Weights of a small GPT-style language model, trained from scratch on English Wikipedia.
Size: width 256, 4 heads of 64, MLP 1024 tanh GELU, vocabulary 8192.
Architecture: learned positions, biases.
Training: a variant of Muon for these matrices, 430M tokens, 13126 steps.
MLP neurons of a small language model. Each row is named by its layer, matrix (up: input weights; down: output weights) and neuron, and shows model dimensions 0-95. Each number is 128 + 32 x the weight over its row's rms, rounded and kept within 0 to 255. Numbers have three digits each.
A block is one neuron, or neurons of one layer that tend to fire together. Before each block is what it responds to, as a language model described it from the Wikipedia text at the highest values.

Responds to: Commas after items in lists of names or places, and which, who or one opening a clause after a noun, e.g. "Nepal,", "District, which", "The Acuera, one".
L3.up358:114094076143180153150158094077139142149152176137142152154134151172094102165189132126105150131145169053114159156151147096125110139123082071117145108136102142138093081221171075137114184128108109145093106132113161119178135117105085148103153175087126204098059128103117115132095115074158138100
L3.down358:155094167214175162172161062180081121147142136165149118082156074096121084186103175152154189126110115140134161180085104092129112136123155107120113128122133128133126148110174171102146089090159139115134164110177122125133203159082096126131129138118159172132115116108126125143174123197097110133

Responds to: Tokens inside or at the end of multiword proper names of institutions, publications and works, such as Bureau of Statistics, Library of Congress, Phonographic Industry.
L9.up27:131146149147209094095168105154146088141123146139137125147119146156116140143099090115110130086108136182133161063125164155129060152134182147140145081103067142086104124122155097122081036069109099106106119147123199138116138110127151122152054096083171145117087078149110130121133120161083169117
L9.down27:093173116137187102157162084167161134103166189111122126123125104100101134090185099129183118112134156137157123149179137113180098159163139196092152106107101153106113166156097166136116094177149130068174122132109140141071169132104070087163073197125117107067071108067136136145169151165133145116
L9.up204:083138123129143161148101132170104129149079103154154080089129067129083157170099117139145134144175148109158130112150188158118115116122091140108160111160065089108088077104132126193121109094117112111093190124126187182145098112080157118106150099086148165043120112077139093097024175127142135046
L9.down204:109136099147094108125104117125152152141105124150150119102134124133143096135160078096090130064133107126105118138067169071185129090106111155130149136167142071104115214159120134148149116065132123108180142157142129161147085153171100114165094041155168123110150180078144164119159133072108086118
L9.up274:085082192144188100109105156139085098107124077121171183165127115148137101135232080174082140088110140171100135143170173096154191110145092136154153062105070115122145133138111140164152184115109120183150139067154143142108130174132132143151115167144113104109141110104131078154137133108189167135
L9.down274:090160109147090153093170122125128148101166169113122077130122041116095142171079155112153167112118152089178182147131088160102110116139148119087134160195094099085112133108130142093138083117176103117121124198108130088149128121094155113142106083155108127167162108093116198111121131150125144095
L9.up887:152155106121147084075106112104105125116067135173176169139121123124109127082149055156102134106162195145104147136148105187115138158167116177121133155135118148077092127090140159159179072037088119140172155089171147133089094116102145092127036121145159095124102100111161155145135114149140107063
L9.down887:094126129104097163132151095138128092138136146121120078121147154065124082153133171125148080107139094123134116115078129056093122142135087059149106119151109156176148155130141109192077151171153182152083129141111100114141146154175106153118175141126130121121152155155135127126187163108158128114

Responds to: Final word or word piece completing a fixed multiword name, chiefly institutions after "of": Institute of Peace, Court of Appeals, Department of Defense; also table headers like Pts.
L5.up279:150109110097152119133084101082086122164106100083180141152085149142115118146200160139168163116130131185089167059072149191181133147081146083091143117104159169130099124122071147107176115063148095095067142114105130138111097148090130158138099110154145131183200120080149085150147118158116073066
L5.down279:163113151103103130199118094130087101183065075187135076097089071096122120156149164130101143147158142131153139161106107134099144132140126159194106095120148198131065122065164114098167133073095152169131096130168163164145073142123125171173104112038162122135157141115127147114130132111162135065
L5.up341:139163150130124146089086140153093125137091116137165143125129097149136074109100046101141153096134133153144096108076057158188115124151122126151163123087145154099131104123124093059158110111161114119135063039149123120110154094096130158162117079177134144104067147100076124109145114166159107114
L5.down341:125123121153079153118107079082148083102101124143154108097113118227115118176157147078127211145176111129126142093087080123122134133174073085092051102138090167108079078140087105137133100090110165179095115138162110104101147092146120127129079087107168100111123164046114157163159095158121123173
L5.up552:119113126150134136128111140172142109167138121143147140115080156125144161128164095177132096115097143173096149181065157092095132072121093175106120140156099169168111095090089075126158147122117154130136116086165121147109114086167138158222105128104220148135129089096155144123121146166192117154
L5.down552:098110117123145114177065126123125117155103158130154104084122100084138147181070129129158104173132111167123130114120141098144194112129150121144166126127101136128168096071157171212160205145139089119121109077161127128152156079139149066104173130117141069083132170162115162122080073124068154126
L5.up911:132159121100105157107106156128120128105143131183167103192183074139147115125169118102137120065078096154101078192145079090109189102124175116098151109074112083132134138091131161071139115110149108163141154124140148073103126069194068137070170128125112137116072184220144146118133119173122121102
L5.down911:113047149134167118077158096114131135134139140141113127144093209122127111098142093082137081086138117092145104151189149096129115161125143147135162127160112149127186160113187156229122104116124132089118101175133120153092113151164141146162167114197091107188125108182172144088203130115126086141

Responds to: Commas and the "as" of "as well as" that close one item and lead into more, e.g. "as well as", "Colorado, and", "Fellowship, and".
L5.up110:130138186102149175127079146157108136092089112178138112182149181178072165102130132165128150102114140123172060124101168181211035141094163130136143130109129121168211156126129137124149160137106100077169149103089125041183116122119109156086110134167146114119147110087138110108128079148138148121
L5.down110:127104106135109081163081107125190139146158088081155141081122136084093130114087170088119154128125084093125099125087154111108136128172109125140142058087143113046131182124142128100097105118185144099143124152166172134109154100181093077121216234123148146129141179136159119175143108121124141108
L5.up367:083149147117108125194132103112107133092138110202150097109174148189079096153144148146156102149123137094148102138156138138132123100159148132137124134077144104096194137146139111081114168089102102110140116102150157160117066217100122124120129191088154137160135103147181075138084117114124142183
L5.down367:122175075126146141127153129158140092152150155154108136094097143148186163164088097079116113118085088117095135060091172124161183145111148086116174097146097102114097108120164122153151082124093147073061132133145133103133120135110100107072115027129129130103161188076177156043150161131183094088
L5.up380:162174157105208146141078154183163125070080097190119109151145141159138134180100138191108134107087204109165131199100141185151124095130115102124079084071109089153157106113148119112179118081115141122148157107143101132086150137147129128111166111115116114131172062153079098135163117116201122087
L5.down380:101166141142133137096090078136138156174157095172102156087124114088134114144122178160165160177173124137172102065089137171154103099106133160106152122159149174106134097131125136166108093090153131117188152073155137094140107087145145120145099169131168151161135065141193089143204123111160136137
L5.up561:162051079220147105129137085081083109131110151154103119133119110121165141121190224110141055123126127119121171117132163127144096128148127099058107118041116170127142172188148148132088145116145161155170074155124082110159160203121103102089149190057130133129104097119098158133107125188187111118
L5.down561:129086101152097145149054055134118149128103098073139093162115113101130141099104122160061221178157073165116142152127105161087129120093177130134132094087097112217097137142154164070155132143136161144149174066179079118045109152110150105137098079117146111075125128146122121127087076078141130086

Responds to: Tokens partway through multiword proper names of institutions, offices and events, such as the of in University of, House of, Ministry of, or United in President of the United.
L3.up684:153158079150134094132127126131102186147071168126152139144109116123148133141169141090117127066077098131078157145137150158110216117047142151090130111136131149179088163105126089112169157118123152085104120117115121129151153104145053137113124159116130151147086207091125124102064141191072095121
L3.down684:113134136123156170094115084148173145131074149148141103142148117123118143083107105110182147110126113078059138141183153131115193104109138179111136104080075127114120120080132088101116106153110143109116162138168096134104103076099083126107134118142128179130145068125078108157124146127098124178

Responds to: Commas, "and", slashes and hyphens right after a noun that link it to the next item in a list or compound, e.g. "Health and", "swimming,", "crime control/".
L9.up93:101149131195137111148147114141102103103086142132146131186164089113136128144171175107096077124112112167176128116118154137150129092231062112216108133140112118095158175153071126213106118121176170148173112120121128126076153135167164160150136131138131142161118174103096074200112063165073097086
L9.down93:142119109184107088126105106129058140129120096171149141144076100147100094142105059123158160128119130146148134078096156132113106156045162102146160097164061104109129117131143138139095125134115065128165102137131157092153162112144165159172128142099184128105112065210116136157125057125138125180
L9.up154:098159090149142129137094103114114155161076130142103139166194113134114132132171062114100147128143166156081071092171162111100135075069137121102137142118112073191142135157108109156158186117163131188128093164139182131164121179138101141168121170076145140189087115181174125174140135122111174147
L9.down154:147071171155148122104148104072103107141208105103137120139135156076168128123086109124227137076154128121163166154109127135123140125129105136146091148142169145110094084154140112138142096165098155088090137155125115122168100066156148131086180097120122117068172140071139078082130169139127095105
L9.up439:113195084142075130169197075142056100123120144150165140103134152182155085062102114134145050144155151055166139120077148151147139098170116116146144138116139104194164144117175123133113094110114161084201097134181106100081136155098104126142103140143158163132135132156154090146139088139130126144
L9.down439:176135131156116174132105123146129120168155048101159105114133146128111154127127127091106166103094114099108126131141136150132125070104155109141141060169124142125149132154143184121148093126171114057097196158154195139133135108093134144072102191036105103123159092165127171112139147123117122081
L9.up807:105149116161142171196113076110116174067123165130113157063198086136085112080130069189149117139184153109159140086112172170115118159111108149094176134063091121124125152094183126115081137155168148149109156116153094150144132154162133128185120174121107110080132144138105145144114087112120160126
L9.down807:137121102114095086128134091131099136172166115164183119119148168115111157163156181137134101123090087081116153131127136079168147122129172103118094138157108113119150114169127117138178126058127148139127130095160149156089154159149180170110199101164196164135104096064157077128118111178135070062